From a checkpoint of a small transformer trained on Wikipedia: MLP 896 GELU.
MLP neurons of a small language model. Each row is named by its layer, matrix (down: output weights) and neuron, and shows model dimensions 0-223. Each number is 500 + 40 x the weight over its row's rms, rounded and kept within 0 to 999. Numbers have three digits each.
Before each neuron's rows, "raises" lists the tokens whose logits its output raises most directly, leaving later layers aside.

raises: "hip", " are", " include", " have been", " were"
L6.down190:526490456498461468340495525460524560439440494476541483491529413454543517433542438512496571445500468484469527525441507464488543544494519564441459543478524532547490493497434471552577546488559545538497532435504490518461518535515515479510506497500564535492459495525520503614516479503508521488436477500498497478501573482527516490520487512459524465499514516460534514518545474548502512459482520557582466481514489561563570480527532502426473440518552499534569498539475481559431497495473491479481514504502517520463494495567527483542526434478445426496515517506499418457427460488528547482552469534460545487534539482554444460469472465437526515439541461441558538518638499444517486459460

raises: "s===", "s:", "s (", "s | ", "s |"
L6.down359:482517477522518476548461486443533488523459516487510468400612490546468463523440561528550527545449515517419508474548524468526497496490522467499525436498564456509484518494428510418523570499567458438575393488507484458513541491497519503457489415509529474460480538512509516610454493438505551529480549496509522443470518533476470513535553500527468517519491559544509464426534505445494474443529571513400504440511547532425528477513582499519460486441483483554551546525461502575472457506483473481518532540544511523528447484520503460490445564517576535521500535490524505499498529454440461549501543450492521437548421545503448487523518540507503475549444573544515470456489510483493550569528

raises: " years.", " time.", "ly.", "uild", "VID"
L8.down344:500472496546429540425546532455461465532550475547441529522447540500544508488474534474543482489420467575495590514477477559580448456503515454520604519514456505475464436458506447501512475438538470557491565476526516562499522485551512477517536510551546456552530526568511500537526519474438474461538525462456544454503504516499472497599450492462502502509447507533494540451512508511513548462493502562597501402480431458518476480455561390563429474493602481475542513466506513489532537502528520493479468499479407459499464531518491498441530500488488444522499511519549471524492410460491458496463473520461430501490483526421494472552454522518509468430516464477438473524562469523566496507506

raises: "ests", "es.", "ts.", "ings.", "les."
L12.down362:507521440541537525436526456387417425539492481510478472448509513513567503504520527556505574513568454503537457455482502443527550540512564538495485448438521488456554561448490527574455483508559455516552510571475535473461567491526512520440525564549531418473471488495527469578495568461503435504459437466500499518480492502439505589531478495516506527505466534449484516477476603481488483461522464463553476498519445504443564471433508522464451528575539519548469535442510469458450478532468445500514492489572470487501462552499457473478513517421505438504524520530437546434466510531457454452502578548569424463501463507488456468506527508559509508481471509555536533482548456524521525496502

raises: " is a ", "\" was", " is an", " consists", " has also"
L12.down840:482507501452478537506474559452515478416505512457524510549460526546487542548493462449539448563492505524537453483501517439477502527450546455506523547462496506510572460506446494466436481525488555430523478435554448505531536519497474505574499597476465530513517468510483485515461503533507479494440523516495507484512500526557545575507521488440473521478540512525515467557515448523474530500440492550528433434440492565512585528498575492531501474471382496468490490459521511536580499444490452496563521495473471583402548559503560530428527499544432572499442531475490516475544481514506510493564520478474492559378498533570542513463521540507538529426492529559440450454478458463528479578471

raises: "ies.", "th century.", "ies of", "s'", "ies,"
L12.down855:599505471508459511444416503455473521447453509477459463500469528509471487592479534489578462477465522521516471503621508434544592508493465555453476423499466484498496560521504472477578536523519575520486467585487466570522465400460543522477508524528517543466472520513492491502505556493500498473495573483440529484461482474565491572440539528520535463574472509484580506457500529533504477435566573468522470467426557477457520441417566528556505464438544499461540503437472475513489503446492535467444465467519567524559477508533420478461472516525503482444527511518574492493506546508461442515442526495450496493485526489543481452532422487472541544492483463544534500540479481524529513521484

raises: "arily", "ary", "arian", "ated by", "ation of"
L8.down512:386504509456467530590504553506517511489484539481550542547511505493529449516485538510508520530541529506574530540450452504445483567511514480447464550563488479468479403512538478491476430469449467507511495528554501474499457453501461505487543572435476541474548523491516485480557552428452493470548516508508520526472513475432599455452594471487578448598506572506416487471468527481487486514503494436521548503480500446502464501501488448488526535486465503458521485554448496465475579462446510553503550433455495503525507452506497494460520568454513497588522597477531531595524589493475492423542494499449465475473464489460509514463464500530518522458542470492515506528488593472509489573444

raises: "or of", "ions.", "or.", "ion.", "ion of the"
L6.down397:552488566493527520494541503468594487485535535465465457465526491461425500437545531545504482544514438524488519507481499522550515473509488498434531507463489509476479589488536505435540499526509487633448443508483497415531519521492534486469493471454560544508440496557548464521519525479406432483509536507444513532578518466502480482473542547524478519549574531567481495500490518460510497481492543499591525440509420591488508463517434532445598470479527513519549525441533511440507473407484502451444549472518438518480482444498539476562478574446459497542528450526462575437502487545512465508436501546552483567504497519507530523478475512507500441518509542464492521476415527467488448466582

raises: "s were", "s are", "\" was", " tells", " has also"
L10.down625:504458486463529476565543528505560502443517540476512457546465474547535511465528438476536489480512521456521483504533436489518534477491533445446494507575603514474606485585432505423455472493517510465503491476513421557557559439473494488486490485537480441448527523500521479480421503461539532511415561507474520492520430550492557566532479555532520532415514468576421430555479453522510552527456466501447512423459516484536509482532535551480541495508526494499413447439454506552546429490469475502535491502509460550431533488514566526484435506548422529551543505466509470515508485453497500451486557504547458524435580494488501518449553531487481574456433504554524478504528527490473495528500

raises: "==See also==", "== See also ==", "==F", "==T", "==A"
L5.down688:474496472551508566486477481485537477557467504532480509462473495523434537405508427376487522477489495575479464545466475516472490472472531523426572511464504539547491494464572514455513524437483534487534489542515516471509481500584524438408455461562524470475491573500528446534455544472540399472463420504478564508543481586581465538515464501471509492485546521388533458524378513507503518443529518481427496490561477544490517474520480519491466485479513463447549499471478456471502522462496546523468539571514511546492457553501482468490475549494405495559494540483473535530435542473491491531500561492485480496475519521564497568524479495569519512545492465534597511550528430483476531483501

raises: "ions.", "ion.", "ions", "oke", "here"
L2.down392:516565540554489554476484458451478487495476468471519451460406481477473505499529514547511482493511526543480530466478521488489526579459544478572503493543510483533468539570481470557484474471537517522517426462510468495527511468542454490577494497504504424506513535436578492525458528475461489435449514514499547516441499477499550512476481506533497526485593553552523510549479497482474428559446444488447521529447551525479492476529467470381523524418512484486389498570577514456615560509506471523547485525499564514480507501520535516512520508439466490469564388475558482458531470460441520490524484604485528528553457414478514533503555478547524502446498441549520500491449504550501491424457

raises: "age", "ably", "age.", "aged", "ipe"
L10.down836:514548533544493548492484478513478476496503510505516551440494477536473495373467527499555530520537480491560505488512485544527495565478482477534456550532497402516508443540442508433509545448565452594448490481486528515488495495430461542511565553459494443502491523530547499430494586446481567481445433521543501539498517500503458490445420502542546494506541563559505542522469464492582501520504578454499468493518573524503460466461540530484617449500489462574410448588537457489472537469495529521516531509464532504438494462462481535523508490491482496517522512572495493489475462485443480494485488508536499478535420433518568498486538552480431525550473499434526534515495509616441455506478

raises: " time.", "ly.", " them.", "as.", ")."
L8.down727:485451502500500546500511486410562555553560502487492508492548513444455486481514510530500477514457540463438494519503495508577470540497582511535567512486432536528397536488596398507531494424566466562520551470537475472503543497481538482539457532556557468515541470540409536532520465556437509489522516489510542508514505528549507492475438445491516451518468494445493547450542504525532532523506494541528479541457510459414457483451496453555443548484472524472535582511468530405507530535524516487555542512480549478499437521484460438466533486427509458487507470500469489495510492558507451448519485517509456508571459485447548518537451483516512454539555524435424551425496444560584510430545

raises: " were", " are", " were ", " are the", " ===="
L12.down670:584466527462475528515474413481544533457480527517522483519611473492500438516520519504526522528490521469469485484573581454521469427484506487538476523447498486468461447542491461512476478513483529543486518434482483552525483497525559427523468441443532501440488437475444513610551493524505498516519481458518525499487497477524523555525487542509547498519476509506502508543486446470430494611557513455515550534483494507571495524548511499399502470521650448442494453516475532509430510512526527466586469546555494517439423479502525527478534431463415462502500532519473466487517411475417517521484474490526560530558491476555469518509504476476493550467425476551567487520551462510450532507443

raises: "s)", "s a", "s are", "s", "s "
L10.down577:457545554463523464543483547398511467491502615465456498492544542479554471514482528557532526535506493481531447498449492483562486490507510506484508568421488468468592471485515519437506382503578496482587520514472478435532573585527494459481436498548532418487516497506505516478480551508439506434540499508535470484487430521464495551543555514612509465496553499553521471533507506515498455515487484440463468468497477481455528453481470572520488503505542505499527510455471456543490522479535467476555487434527537551519465476458518448496418552494522467495479507501453490415472500512484473441554567468496464576544514512544473482508536474554497559467511455551478535469545523458402597530485

raises: "- T", "| H", "- H", "| T", "| "
L12.down56:495503496482502648535533502515421549495466486528502515490496512518525464452519538461466462447497569478524402474542500480495550455510508442290444509462505480508527505509445478496474527511506570487534459553475470510482495573455540508531521457534478503492489506517504523468498517510552497488502508488514465495511471570547581486482539451492498427525547592494551475459472532523501517490469514521493440527497484552488511515477545506428496529470554509503402508530522482529451516485488538528496637471480498521484520495496460479509456549537483534516494463354485503523469567471435464459522483383539494436489504497514544498471543467445568503491550502506511497514503482428520501488527

raises: "icles", "ier", "ies.", "ies of", "ies"
L8.down208:518552561546490583470494468464506532517457554564393542546538502520507469501536445525618466590486453483474564502553510415450493404550489490481478515467509441505530449491488488515528450497502534449519507459494531561406567453527531463500454509521483488522504497522544514442517461577446512493516487466409479520522480535525513403472535512487542493493542533563384471492506466559524512518543481455503505575563515461515495487545494492516530527544462519469519564454446513504569536482525527516510527501541538482507546537532542498541494503516463502475481490541507570508417505532527423392475508505489417460440556459505444478480475462540491537487450482523465482485504450437465485528451